config = dict(
    d_model=256,
    head_dim=32,
    norm='layernorm',
    norm_place='pre',
    norm_eps=1e-05,
    qk_norm=True,
    bias='all',
    tie_embeddings=True,
    init_std_qkv=0.0229,
    init_std_up=0.0229,
    lr_mult_o=2.0,
    beta1=0.93,
    warmup_steps=88,
    batch_tokens=32768,
    dataset='wikipedia_en',
)
MLP neurons of a small language model. Each row is named by its layer, matrix (gate and up: input weights) and neuron, and shows model dimensions 112-239. Each number is 200 + 30 x the weight over its row's rms, rounded and kept within 0 to 999. A neuron's up and down rows have the sign that makes its largest values positive.
After each neuron's rows, "fires on" lists the tokens most often at its 100 highest values on Wikipedia text that the model never trained on. A number after a token or word is its count.

L6.gate721,206,241,190,207,184,195,143,152,183,203,235,211,238,185,223,192,194,134,159,230,272,187,124,187,221,195,215,217,269,225,216,212,234,148,173,213,242,190,182,204,212,210,223,175,237,161,217,249,217,214,196,194,156,196,234,158,237,183,186,196,210,181,196,173,187,217,188,183,211,219,152,202,201,218,215,192,191,151,182,151,197,206,203,162,234,194,234,185,166,192,207,219,187,185,222,184,229,252,210,160,188,188,209,159,205,236,167,200,246,198,190,213,256,176,154,244,197,179,212,234,177,188,198,205,174,250,234,181
L6.up721,188,174,257,245,219,211,209,227,124,173,164,216,157,188,188,242,188,180,176,211,232,207,151,227,162,200,166,225,172,225,225,260,191,246,195,205,206,216,224,168,236,198,208,206,196,222,192,246,187,225,210,193,184,217,205,168,243,193,195,174,191,195,215,217,202,194,169,256,196,160,215,254,211,254,183,232,169,153,217,209,165,177,223,188,205,167,264,178,214,249,205,206,204,204,194,293,211,163,172,268,193,182,187,240,217,236,125,232,173,204,163,183,189,251,219,180,256,204,225,231,174,226,155,192,199,219,183,180
fires on: "|" 76, "|---|" 12

L6.gate536,181,204,240,209,165,242,165,132,161,212,186,220,240,207,187,183,225,176,207,219,211,213,173,200,188,210,194,227,199,235,226,213,237,211,101,222,195,231,247,211,246,214,222,149,255,182,175,190,186,184,203,253,244,178,202,165,208,190,100,257,205,187,186,209,184,182,203,172,191,182,204,159,191,237,200,199,239,158,190,212,207,183,159,250,178,185,291,194,202,175,123,203,242,224,210,167,187,189,182,200,181,197,181,171,234,240,199,161,221,202,261,275,262,181,198,210,219,238,183,211,159,220,198,176,218,181,247,157
L6.up536,166,234,177,180,141,195,190,194,204,147,198,208,213,223,182,216,220,211,248,258,199,180,184,155,204,187,236,240,129,176,216,271,207,198,175,188,203,210,204,172,166,191,148,246,232,181,182,175,195,201,204,220,206,194,197,161,194,192,211,206,221,227,185,167,164,186,217,215,211,169,205,193,163,172,215,237,199,157,250,221,189,161,168,245,201,175,240,222,215,200,166,151,252,220,241,178,185,141,164,185,203,189,194,213,190,275,189,219,237,258,209,200,280,227,205,190,185,158,191,185,167,257,172,159,168,203,198,180
fires on: " A" 42, " (" 9, " (1" 6, " No" 5, "A" 4, "|" 4

L6.gate799,213,198,248,197,218,209,200,199,199,167,213,180,238,174,174,241,161,225,201,168,149,208,220,194,167,185,202,209,203,163,187,166,226,196,168,212,208,175,258,261,134,163,187,193,144,177,170,206,206,184,174,173,208,217,263,213,188,126,196,259,200,243,228,226,203,213,195,192,246,205,187,189,174,214,241,258,249,166,209,147,244,116,211,202,198,212,216,208,175,168,231,147,218,183,172,198,238,203,195,219,159,153,199,232,168,167,209,269,161,249,227,219,155,168,187,209,197,223,170,160,187,232,231,206,236,176,180,201
L6.up799,231,227,211,140,217,226,236,216,192,187,152,182,218,222,161,210,206,190,190,180,186,229,159,183,218,228,235,192,152,156,170,178,209,171,186,268,214,148,232,255,192,203,162,252,198,256,171,138,192,189,224,139,266,191,204,198,158,174,202,199,175,324,210,164,208,189,196,169,252,193,220,220,176,222,187,161,217,218,186,219,244,145,205,211,191,213,177,179,191,267,271,240,235,175,206,216,171,187,191,188,202,194,226,219,190,225,212,222,150,189,235,266,175,206,197,218,194,215,202,185,188,214,221,235,202,245,223,225
fires on: " " 64, "\n" 29, "-" 7

L6.gate49,173,243,156,195,260,176,243,215,130,173,200,214,191,171,201,184,234,171,154,169,197,247,179,164,245,194,185,170,198,222,239,239,222,232,195,204,242,202,193,240,260,199,206,168,222,222,183,207,154,211,180,256,187,200,205,228,154,165,144,148,189,179,192,168,252,179,219,219,216,201,176,201,188,215,176,218,177,166,142,222,224,192,161,232,221,198,195,178,177,168,242,240,182,170,264,212,181,185,207,263,193,182,169,198,220,234,180,235,176,223,209,191,243,192,188,191,174,208,234,216,159,185,213,212,218,214,206,171
L6.up49,210,202,224,229,171,231,218,165,164,221,192,232,222,238,146,197,178,173,205,204,172,182,178,166,196,181,231,183,237,198,198,212,206,212,189,213,274,216,210,167,247,197,176,193,224,229,155,168,177,246,241,170,234,174,178,230,210,274,177,207,169,213,215,218,202,203,166,204,269,218,189,223,184,197,181,207,166,173,170,175,221,197,208,130,221,185,173,233,207,211,246,185,206,147,200,212,160,215,173,233,209,146,262,180,219,230,176,232,187,190,229,256,178,207,206,212,191,188,201,180,209,201,158,253,250,196,183,129
fires on: "\n" 39, "|" 20, "-" 19, " such" 5, "'" 5, " |" 5

L6.gate110,249,179,171,235,189,182,200,172,216,169,161,219,172,208,190,245,188,235,176,214,217,224,129,246,172,200,193,162,162,169,219,218,220,251,193,167,189,186,196,164,184,162,236,185,203,186,205,205,183,178,174,192,210,214,218,188,187,169,183,156,207,202,227,246,191,197,190,250,190,159,229,202,193,198,229,172,199,210,262,259,184,230,185,185,171,179,201,174,160,266,162,186,198,145,207,184,185,138,208,147,198,179,150,235,217,215,253,230,252,201,201,226,206,223,121,231,171,215,211,221,153,227,209,171,144,194,161,217
L6.up110,201,186,124,190,228,140,176,194,137,193,196,198,212,186,209,181,214,229,169,231,204,195,187,198,188,197,215,212,176,154,221,212,204,213,207,174,207,208,194,183,166,168,184,240,152,230,220,196,260,189,174,247,205,219,193,232,219,195,203,188,105,213,200,209,174,195,253,212,230,201,215,191,170,226,207,242,164,213,213,194,196,246,218,168,167,236,241,158,206,193,155,212,193,219,198,234,228,191,200,209,171,164,195,198,207,198,191,154,273,184,220,222,223,221,192,240,260,206,164,209,168,199,193,232,214,202,211,162
fires on: "\n" 44, " /" 19, " \"" 14, "\"" 8, "/" 5

L4.gate583,222,177,221,238,228,208,218,195,163,158,212,167,222,214,261,248,206,171,144,199,188,235,181,223,253,207,259,147,192,136,195,202,266,216,243,205,191,168,259,253,262,171,201,167,154,201,149,208,201,210,179,285,157,221,164,212,177,242,199,168,206,187,221,201,191,178,222,151,183,158,200,163,184,216,144,168,207,248,207,270,199,174,191,207,227,191,221,183,207,223,183,197,153,216,170,231,262,160,213,214,255,190,170,191,191,215,187,166,199,176,193,198,231,230,242,195,172,216,256,211,221,198,175,242,235,239,188,183
L4.up583,180,233,163,209,229,228,188,224,190,194,237,126,190,206,231,208,221,219,200,159,143,246,180,219,158,250,257,227,158,124,203,199,232,214,238,224,229,199,213,229,240,210,187,245,203,219,131,179,221,203,210,218,204,244,207,185,198,173,186,230,241,167,190,177,211,194,166,219,228,203,171,161,211,188,170,160,219,227,160,244,195,173,172,156,217,214,249,216,120,238,210,230,225,156,173,163,220,186,215,212,222,178,126,163,196,216,148,142,251,175,165,206,229,257,211,223,195,179,209,270,242,163,252,185,206,205,226,190
fires on: " such" 42, " as" 20, " to" 11, " be" 9, " well" 7, " among" 4

L4.gate369,198,212,204,196,238,179,201,195,213,138,174,220,168,210,199,208,257,149,155,153,206,210,173,200,229,210,178,179,250,227,176,182,164,254,211,186,198,217,208,241,191,186,216,256,228,155,176,201,214,151,177,230,223,231,178,230,134,195,228,196,200,179,222,213,219,176,181,200,187,152,149,263,201,215,173,205,245,153,179,183,167,232,138,214,197,222,117,208,169,247,201,245,240,227,196,169,170,163,206,230,164,183,172,237,193,185,214,183,169,181,192,220,234,121,177,221,220,176,160,204,189,158,233,196,231,197,260,174
L4.up369,222,228,169,235,153,217,215,161,231,192,184,198,184,199,180,197,252,203,241,177,214,167,178,193,209,192,138,222,207,185,222,228,222,175,145,236,211,205,243,190,228,202,192,300,206,184,208,180,202,207,159,199,211,220,159,242,165,241,245,211,250,196,189,204,226,231,224,222,197,204,182,222,210,181,179,206,145,218,207,218,172,209,204,217,227,232,171,197,184,204,253,223,259,216,220,187,209,210,189,174,149,199,244,197,175,226,206,191,193,162,156,210,194,224,185,184,153,167,190,209,124,204,214,162,189,199,150,186
fires on: "," 49, ")" 8, ")," 5, " RAF" 4

L4.gate167,183,178,173,188,216,220,195,188,212,215,239,193,222,210,240,255,174,172,164,220,202,209,166,239,219,179,198,183,209,132,187,200,188,196,191,202,278,202,266,190,184,187,204,179,180,240,223,189,221,159,163,199,197,237,186,168,169,248,156,204,223,250,121,208,159,228,219,211,188,210,218,226,271,186,171,141,225,194,238,218,193,210,188,203,163,200,145,182,207,192,179,219,213,150,223,197,195,153,254,207,194,178,173,164,260,262,218,144,219,220,210,199,235,255,202,207,167,233,260,246,242,215,189,182,220,193,195,198
L4.up167,146,196,163,205,201,221,193,185,165,203,213,198,217,246,281,180,171,156,171,210,219,183,210,227,222,178,195,184,186,154,206,222,204,235,249,175,305,207,224,227,182,199,190,189,189,228,198,249,213,238,151,176,246,242,237,207,81,197,185,256,208,241,199,184,133,236,184,190,196,186,242,277,171,167,208,170,156,232,248,205,158,237,164,241,203,176,143,161,157,163,157,176,201,196,248,177,173,145,209,215,169,214,175,209,237,227,181,206,157,170,225,219,197,193,177,189,198,242,208,214,248,205,198,201,201,171,195,153
fires on: " as" 75, " \"" 7, " by" 4

L6.gate484,196,165,173,198,179,258,166,169,185,187,167,171,222,92,216,227,165,152,186,213,217,177,197,157,209,206,221,208,225,223,186,198,222,225,169,213,210,215,235,250,164,227,222,145,177,169,174,172,177,262,180,185,219,178,197,203,253,189,204,147,225,195,202,232,194,184,247,203,262,258,257,236,252,183,186,172,181,207,217,102,207,217,218,240,221,232,170,192,179,215,178,202,213,224,148,173,234,213,239,234,174,196,164,157,217,149,197,192,229,235,239,258,174,202,225,200,159,136,232,179,176,227,191,208,157,227,185,180
L6.up484,172,243,212,197,199,236,227,194,162,271,218,151,239,199,142,191,200,170,231,184,256,161,165,173,226,208,230,214,167,142,172,244,241,224,238,285,234,184,245,195,183,235,223,180,214,220,156,143,217,241,185,180,254,181,211,223,225,210,148,234,221,218,245,175,186,178,200,216,158,188,205,231,235,200,213,145,238,220,207,192,211,193,219,189,178,181,208,173,218,211,193,250,205,232,176,223,201,237,226,159,233,199,198,224,181,192,228,234,213,169,189,182,175,206,206,239,236,177,182,214,197,164,223,190,184,285,192,166
fires on: "-" 82, "–" 13

L4.gate345,203,181,238,205,205,213,224,176,180,211,191,180,185,156,179,234,160,225,147,178,211,211,163,161,257,207,161,134,207,235,189,209,223,185,162,218,244,207,248,240,195,214,196,206,179,218,205,185,197,158,156,197,248,144,248,216,171,238,172,260,170,125,170,197,147,158,219,218,208,258,237,203,187,210,183,207,211,146,217,194,180,237,159,222,191,241,210,171,180,235,206,247,244,139,180,195,217,183,209,169,189,181,218,207,205,203,199,177,166,158,191,216,239,188,204,203,180,235,221,197,178,189,244,237,159,201,205,243
L4.up345,168,228,248,153,196,163,225,195,256,201,261,145,188,181,203,206,177,153,189,191,228,192,153,153,267,150,232,178,181,226,184,193,204,196,178,204,187,187,241,196,201,242,178,216,173,245,167,166,209,187,194,195,219,144,211,160,218,168,221,249,187,136,184,226,225,246,187,187,222,257,194,217,191,263,196,223,188,240,229,216,198,197,198,185,141,212,171,176,197,213,212,259,248,160,174,163,206,223,171,180,183,123,221,233,173,161,169,215,191,201,218,204,177,184,212,193,207,193,230,202,171,185,206,176,184,243,200,172
fires on: "\n" 44, " the" 13, ":" 9, "===" 6, " ====" 5

L4.gate212,217,193,176,154,210,225,182,165,218,115,211,210,233,170,253,179,201,149,203,193,226,204,162,193,174,179,203,130,176,208,121,212,252,180,125,154,216,219,269,206,209,143,216,171,170,221,184,209,223,149,204,236,153,193,161,155,257,176,192,181,191,143,171,190,226,175,184,139,209,193,196,186,248,186,149,136,193,239,248,231,230,204,177,212,263,188,193,164,247,221,215,201,188,231,210,191,243,208,262,230,191,177,174,246,209,245,252,254,193,190,224,220,216,254,205,202,198,259,180,149,160,183,197,183,208,168,217,213
L4.up212,188,176,206,163,216,188,193,201,218,183,241,167,177,173,204,214,157,164,208,190,238,168,167,161,189,195,226,194,175,138,152,237,242,167,190,197,229,240,217,257,196,256,210,240,172,242,192,151,247,199,213,199,201,221,258,159,154,194,199,211,197,249,173,217,248,195,195,211,222,179,262,205,215,238,216,145,202,183,204,135,174,240,205,222,217,217,187,175,193,231,193,208,195,193,222,168,170,173,224,200,225,152,210,217,250,175,157,161,173,210,169,210,213,198,217,244,189,195,180,218,157,171,166,174,206,184,212,263
fires on: " as" 69, " out" 13, " it" 7

L6.gate219,196,181,162,175,171,246,238,235,237,213,216,158,298,190,193,223,186,158,166,203,170,182,280,191,214,254,158,159,193,186,219,208,198,192,201,235,194,169,198,162,170,173,212,228,172,180,127,134,172,180,220,199,163,148,213,130,188,139,155,248,210,194,185,187,208,248,186,151,245,225,225,147,163,163,242,181,202,162,212,215,213,188,180,197,184,185,168,221,197,199,205,220,234,212,174,183,211,154,230,213,222,168,207,194,234,155,183,162,134,209,231,196,162,210,232,226,172,167,221,230,182,161,234,173,226,245,171,202
L6.up219,178,217,245,241,174,191,188,183,219,225,241,217,252,151,152,197,246,208,198,185,211,186,183,207,183,196,219,201,182,190,164,200,173,221,198,209,181,152,249,227,194,166,211,225,186,241,189,207,199,136,180,188,235,160,261,214,170,189,148,207,217,192,182,234,242,149,202,174,244,235,197,182,184,177,150,233,193,297,197,227,206,231,220,212,199,210,153,199,168,249,205,240,195,245,206,242,216,180,170,216,225,167,211,239,197,171,196,201,139,183,195,113,197,166,173,135,153,156,207,226,181,164,199,169,197,221,174,203
fires on: "\n" 68, "," 19

L6.gate838,199,166,165,201,220,224,223,223,210,207,243,190,191,180,208,256,172,176,247,176,218,170,279,193,161,162,225,177,200,186,195,193,220,253,233,177,207,206,202,241,201,213,144,235,165,170,222,151,205,234,212,226,169,195,209,194,251,230,142,217,174,203,177,215,220,174,224,208,233,220,183,226,156,109,216,201,160,153,248,201,190,171,213,164,274,195,245,244,200,203,177,179,196,213,131,203,216,195,190,163,204,254,141,233,218,187,215,227,175,221,125,216,177,217,209,190,187,213,231,188,157,197,171,200,194,199,240,185
L6.up838,215,240,176,199,186,175,204,207,223,187,157,142,241,165,189,243,138,227,175,225,151,205,203,217,227,182,195,164,208,179,159,164,261,216,229,180,176,228,253,198,130,221,205,178,175,165,164,190,248,210,168,228,172,156,192,256,196,179,193,222,209,220,162,203,221,203,212,220,235,194,159,242,210,152,165,210,229,174,192,219,175,137,230,255,213,189,175,212,226,202,184,238,185,173,206,227,191,195,201,214,212,196,193,183,239,205,199,229,221,176,132,183,167,234,234,125,229,214,189,207,201,153,190,192,177,210,217,187
fires on: " its" 30, " a" 21, " the" 14, " an" 5, "s" 4, "'" 4

L4.gate597,178,212,228,166,202,219,232,177,190,213,182,220,187,171,160,233,200,210,178,275,156,239,192,162,173,193,242,193,194,201,235,201,224,205,272,188,266,188,200,193,193,182,168,200,147,205,175,233,208,233,243,220,171,151,185,209,144,181,204,215,165,239,204,164,191,259,185,198,234,197,173,234,176,161,185,162,169,127,219,177,201,182,173,209,185,224,206,186,224,163,165,162,209,196,227,211,204,215,153,144,215,174,188,194,195,147,173,223,192,207,208,162,190,293,219,180,194,220,222,238,161,193,149,187,176,238,188,182
L4.up597,161,233,186,154,223,163,218,199,163,186,195,199,189,224,177,177,180,240,267,154,214,203,189,168,214,207,221,183,220,207,128,179,215,184,197,193,195,276,198,187,217,125,216,219,199,177,196,216,193,222,198,193,195,163,258,252,201,157,175,237,186,192,170,247,196,219,182,189,178,210,240,134,200,122,170,211,230,168,205,269,198,209,126,208,144,191,174,193,188,217,233,188,223,176,219,211,194,272,212,187,190,212,200,210,244,192,176,246,249,254,219,205,192,239,199,159,265,238,261,203,194,179,225,250,237,199,187,222
fires on: " his" 36, " at" 17, " the" 13, " their" 11, " its" 5

L6.gate134,209,200,206,204,208,218,179,163,253,176,216,194,272,176,220,235,213,172,171,163,199,182,170,197,171,218,210,217,175,159,228,163,181,276,165,204,252,151,248,158,204,200,152,231,211,214,229,204,240,278,212,220,232,179,242,162,181,145,165,214,187,164,226,217,232,212,193,246,192,226,209,278,205,170,111,183,167,166,236,162,195,187,206,217,214,153,164,179,189,206,161,200,187,201,185,168,207,255,240,190,242,203,176,202,205,177,217,191,208,216,224,217,219,202,241,163,161,233,201,192,209,231,178,198,185,200,240,178
L6.up134,192,220,182,221,254,241,139,173,230,117,195,173,241,208,214,247,169,206,226,178,218,198,176,167,213,197,228,218,124,172,200,172,166,196,195,239,201,168,243,212,190,185,211,216,219,262,202,160,220,228,218,183,162,180,219,193,175,137,180,182,203,190,217,263,229,176,187,261,188,239,197,231,199,201,219,172,194,203,220,176,185,175,163,201,165,238,173,130,221,197,231,217,212,225,216,138,201,210,220,178,188,203,188,204,276,176,185,223,193,238,190,250,211,195,236,211,190,209,183,161,180,213,209,213,188,227,175,216
fires on: " as" 66, " As" 24, "As" 7

L6.gate712,205,183,212,164,165,204,162,229,232,171,214,201,206,181,238,195,236,154,213,207,234,166,195,231,113,183,197,242,162,172,203,230,242,180,228,242,161,161,206,200,202,215,221,212,193,186,215,223,227,147,223,182,213,175,221,173,221,149,185,242,284,177,215,218,204,203,204,181,181,199,178,186,208,171,187,181,202,202,260,205,215,221,197,207,186,172,262,189,180,180,198,164,179,173,248,251,173,205,213,198,155,170,213,188,254,194,200,177,216,167,130,218,216,256,181,212,232,198,179,260,220,195,216,197,218,192,242,142
L6.up712,202,262,175,200,243,160,186,205,206,127,248,203,196,181,197,155,238,207,168,197,153,188,183,205,175,240,198,161,179,167,215,201,174,217,204,231,230,236,187,229,203,203,188,250,218,197,213,199,181,217,219,216,219,209,136,170,125,174,207,169,142,199,152,183,249,184,245,214,220,230,179,240,213,204,191,249,226,203,220,239,185,243,199,184,201,212,163,215,229,252,189,210,251,196,174,130,233,173,211,201,143,220,196,217,214,186,201,229,208,165,203,172,217,155,192,224,258,204,202,167,210,168,208,228,164,226,256,175
fires on: "\n" 41, " along" 15, "===" 6

L4.gate985,225,176,178,231,182,196,197,215,152,247,214,171,190,201,210,238,149,213,234,189,201,202,170,186,187,189,200,203,232,118,184,145,227,206,250,195,160,236,183,229,153,256,207,220,189,168,227,207,194,194,176,179,176,187,203,208,182,166,174,158,170,185,194,248,179,235,152,176,183,216,178,196,231,206,212,113,209,159,256,199,158,209,152,197,211,161,238,237,203,190,202,229,195,174,246,210,211,193,175,132,166,205,196,238,215,207,198,232,193,198,146,222,202,182,185,200,195,240,149,228,196,191,160,164,153,179,158,175
L4.up985,220,233,183,189,227,228,156,171,178,141,173,193,164,182,160,191,196,152,201,191,207,189,248,174,137,200,228,194,164,201,176,186,221,216,190,227,189,196,257,180,197,169,184,216,185,214,187,209,202,200,205,210,173,139,173,212,230,202,152,125,142,234,202,204,241,234,214,189,239,259,280,200,217,236,211,184,259,218,232,221,218,185,151,177,172,181,183,197,223,165,211,191,180,198,193,161,200,260,201,227,186,168,153,197,238,164,159,214,196,201,208,141,193,266,201,168,191,223,230,180,200,218,248,192,227,203,244,221
fires on: " a" 66, " an" 15

L4.gate293,208,209,247,163,183,216,236,206,228,225,262,179,209,205,213,228,221,192,196,234,213,172,144,196,184,195,199,158,122,196,248,213,175,137,180,175,223,181,221,220,179,177,180,222,200,201,254,206,179,203,184,196,177,221,173,132,171,179,161,233,220,156,185,213,185,197,223,219,194,176,181,209,168,216,220,203,174,177,179,241,192,205,214,158,171,226,198,219,187,222,161,253,238,182,231,256,223,153,194,230,152,161,184,190,202,256,193,265,227,180,265,220,175,204,174,259,184,173,167,197,247,222,205,217,232,238,217,198
L4.up293,185,208,202,221,204,221,197,184,227,147,164,206,199,228,173,250,191,191,203,208,172,207,151,284,178,222,226,188,153,182,210,219,176,193,150,187,162,303,205,172,209,230,153,176,178,180,175,228,187,218,168,199,170,228,180,214,236,191,188,182,195,185,177,196,256,188,223,242,214,170,162,264,234,152,218,163,208,190,234,207,190,211,202,197,222,192,178,267,252,169,169,206,156,228,189,202,219,199,175,197,189,200,208,202,246,185,214,214,206,170,243,196,211,213,203,242,217,163,207,133,243,165,160,154,128,224,240,197
fires on: "-" 18, " \\" 14, " -" 9, "==" 9, " =" 8, "===" 7

L4.gate997,220,277,169,240,166,203,210,206,213,193,212,158,186,223,156,160,191,179,102,225,213,198,153,207,224,157,149,216,202,248,197,186,161,206,213,234,187,167,162,219,176,250,219,174,211,236,189,230,179,213,213,197,224,254,227,203,151,213,190,233,215,184,247,180,197,208,206,208,234,177,216,251,167,226,149,230,198,256,172,180,213,186,203,167,193,191,209,253,209,207,202,230,206,179,202,220,161,165,178,197,185,187,212,196,163,174,142,188,207,194,213,172,217,130,228,191,233,283,191,243,156,216,159,212,168,204,268,173
L4.up997,152,207,222,207,194,137,182,190,249,209,204,235,251,189,197,216,204,174,221,143,206,166,158,186,261,244,192,166,229,196,201,205,216,196,199,204,211,221,205,176,239,236,199,220,221,176,197,169,200,182,115,158,218,166,213,259,230,152,219,136,214,213,199,133,205,268,124,202,200,202,211,185,194,209,174,241,203,212,178,267,146,198,200,233,216,173,184,178,169,254,258,276,202,142,245,225,196,188,189,191,239,150,212,205,187,215,241,184,185,217,170,216,256,202,167,171,184,217,222,189,196,233,174,206,228,206,238,154
fires on: "," 51, ";" 9, " Ireland" 4

L4.gate348,189,151,197,156,180,198,159,225,233,225,203,191,240,174,160,254,216,226,208,198,188,201,199,192,180,231,194,261,174,164,248,243,134,228,245,219,212,226,202,253,181,160,155,184,164,136,215,237,175,188,246,206,204,215,176,209,192,223,241,209,189,195,204,215,237,199,212,189,258,181,208,199,180,216,210,187,215,173,177,197,186,243,148,187,255,231,182,207,210,244,191,195,197,185,193,212,199,178,222,165,227,210,200,235,237,201,212,234,218,213,247,216,191,177,201,215,244,200,241,254,175,175,208,215,194,156,226,243
L4.up348,222,198,189,209,208,238,170,197,191,220,224,153,177,235,212,239,194,208,226,215,195,175,151,195,233,233,216,211,167,180,190,239,163,171,199,207,233,181,184,167,157,146,155,254,269,206,194,172,163,208,191,166,189,179,214,183,179,191,168,213,214,208,158,226,203,181,172,182,218,201,235,240,157,238,168,212,183,205,236,204,187,240,200,179,208,237,218,218,213,222,253,186,225,200,203,232,182,180,183,186,173,219,182,213,226,146,220,202,148,208,223,175,196,193,213,129,210,181,177,271,213,128,200,220,170,176,221,210
fires on: "\n" 59, "====" 7, " (" 6, " (1999)" 4

L6.gate794,201,187,260,211,230,248,130,152,189,202,234,154,222,205,207,211,184,181,164,219,201,209,200,231,174,225,156,224,226,214,191,167,234,194,216,203,214,187,225,197,155,211,174,224,224,221,206,220,178,203,208,202,220,190,217,174,205,214,176,184,198,224,218,154,201,176,189,256,197,208,148,243,202,201,170,144,221,177,238,206,160,198,199,245,174,230,168,192,210,189,174,250,229,132,172,157,242,148,240,184,200,198,212,193,202,246,213,187,217,219,206,203,242,170,183,219,145,160,175,206,224,232,149,261,227,187,174,184
L6.up794,207,200,169,202,200,257,134,204,218,241,212,217,202,193,198,194,198,155,154,187,171,233,197,196,206,235,159,170,237,214,181,217,233,255,206,195,179,222,182,239,172,236,179,178,172,219,230,181,139,218,218,183,228,265,205,171,267,207,161,232,189,206,202,243,176,183,184,195,222,244,206,191,248,176,193,212,144,189,241,223,128,163,173,185,221,211,240,222,232,157,159,183,213,215,223,233,202,197,159,199,223,155,189,214,182,176,242,230,189,216,128,175,202,219,161,214,225,178,214,201,202,224,121,189,195,206,198,211
fires on: " the" 23, "|" 19, " of" 16, " a" 12, " his" 7, " or" 4

L6.gate314,170,160,233,229,150,205,217,195,247,221,252,158,160,228,150,229,254,227,264,217,236,199,165,150,212,233,240,267,172,177,252,182,168,178,194,237,222,197,223,229,167,198,197,238,199,201,173,201,147,232,216,159,180,218,241,202,251,195,256,149,180,231,200,163,209,185,174,186,258,212,184,166,166,161,201,222,134,151,203,216,151,144,214,195,148,175,223,220,194,171,187,213,192,164,175,170,226,245,188,217,234,248,204,211,188,194,214,218,239,166,194,209,233,187,220,198,225,178,194,180,195,187,199,182,216,161,193,219
L6.up314,150,228,138,207,207,200,186,210,277,194,198,200,203,181,186,218,161,240,202,207,160,220,197,117,227,182,207,198,213,220,258,191,218,199,232,162,187,210,223,213,185,165,197,190,220,188,194,224,230,141,199,220,174,209,166,148,196,186,229,198,209,182,251,198,162,222,226,218,202,234,169,255,204,189,181,230,245,189,232,206,160,161,235,194,192,252,166,203,179,223,192,206,240,170,196,166,193,160,163,240,202,210,215,179,176,225,202,194,146,263,212,185,189,215,193,191,190,250,271,204,247,207,158,179,174,217,161,250
fires on: " a" 34, " an" 21, " American" 5

L6.gate482,166,181,231,185,194,233,171,139,180,241,150,202,218,180,160,146,213,153,233,224,199,163,208,186,250,207,223,281,176,199,145,160,195,177,215,175,191,219,177,224,217,226,205,181,208,188,200,162,186,171,298,229,209,209,253,156,189,210,202,198,175,224,272,197,218,169,186,230,208,251,163,204,216,200,213,195,174,162,236,192,210,180,223,165,217,186,192,200,226,187,133,165,267,246,192,211,235,187,225,174,197,182,226,214,222,212,159,200,231,184,170,216,229,173,229,228,182,247,210,180,238,144,187,179,194,212,216,178
L6.up482,210,196,202,214,236,260,172,225,176,203,199,176,244,169,171,232,205,235,209,216,123,177,249,207,210,188,183,218,188,174,168,189,229,163,183,213,211,208,218,233,181,266,194,203,169,190,162,212,207,189,192,176,184,169,187,235,171,179,234,166,262,195,206,180,220,232,209,190,168,162,186,233,142,205,210,164,229,219,272,232,253,212,252,170,142,174,189,194,249,212,179,225,210,210,201,196,185,188,206,154,169,235,254,204,203,208,184,159,216,224,194,230,170,142,254,198,139,227,174,246,183,170,161,214,169,219,207,175
fires on: " in" 22, " a" 21, " an" 8, " as" 8, " for" 7, " the" 4

L4.gate930,252,246,195,207,181,245,173,182,219,209,246,203,205,169,153,226,182,226,215,204,224,140,230,182,141,189,259,192,204,181,165,176,188,230,204,134,139,252,258,215,171,184,190,200,186,226,206,215,210,169,179,156,201,169,161,242,230,178,267,197,197,195,189,235,161,178,249,153,216,216,216,188,272,175,187,166,210,239,201,198,147,239,194,215,192,230,235,220,187,204,224,151,214,203,207,211,251,201,228,219,189,260,228,233,265,195,226,204,202,207,177,197,200,220,211,153,245,237,187,265,149,146,147,148,213,208,222,194
L4.up930,200,191,198,206,123,214,154,172,225,225,190,193,224,185,179,230,243,183,238,195,234,190,130,211,179,254,186,182,229,127,159,198,181,190,145,171,172,232,224,240,172,276,221,193,145,236,212,193,185,189,197,223,170,169,197,214,174,206,213,239,241,187,218,258,199,243,208,185,201,209,177,231,224,266,178,232,213,161,239,194,168,198,228,266,239,183,245,156,235,184,191,177,157,232,222,203,255,256,185,171,214,213,184,182,210,209,191,158,166,235,199,167,257,221,210,217,202,244,217,153,200,195,198,219,180,229,203,246
fires on: " while" 19, " as" 19, " although" 6, "ing" 5, " being" 5, " than" 5

L6.gate626,233,185,231,159,161,191,232,171,235,218,277,195,173,202,150,204,224,183,179,195,226,234,200,154,198,151,191,165,169,161,191,221,195,173,253,218,173,220,218,173,202,228,249,163,240,158,205,195,205,235,200,189,159,246,213,203,211,222,142,217,207,177,260,234,174,210,193,230,199,193,189,181,215,211,196,221,202,208,180,228,208,177,256,220,177,256,175,225,192,220,230,180,206,175,236,223,206,156,248,256,211,165,173,227,210,201,189,173,209,133,211,175,184,174,142,169,162,194,200,204,191,196,209,233,220,246,219,243
L6.up626,194,189,214,168,175,199,226,208,250,195,261,200,239,183,198,196,194,240,154,177,228,167,190,209,178,134,241,176,191,198,220,211,189,203,215,145,168,149,230,164,177,199,210,186,176,182,163,203,176,174,180,228,177,195,250,239,188,184,140,172,222,176,161,204,202,192,169,219,229,245,227,216,154,227,181,293,214,240,147,178,229,183,169,247,229,192,201,281,204,118,200,208,186,179,180,235,171,128,186,249,231,227,193,193,206,234,162,168,160,157,223,174,133,168,153,211,182,177,203,205,213,223,219,227,207,196,196,230
fires on: "." 31, "\n" 14, "-" 13, " " 12, " |" 4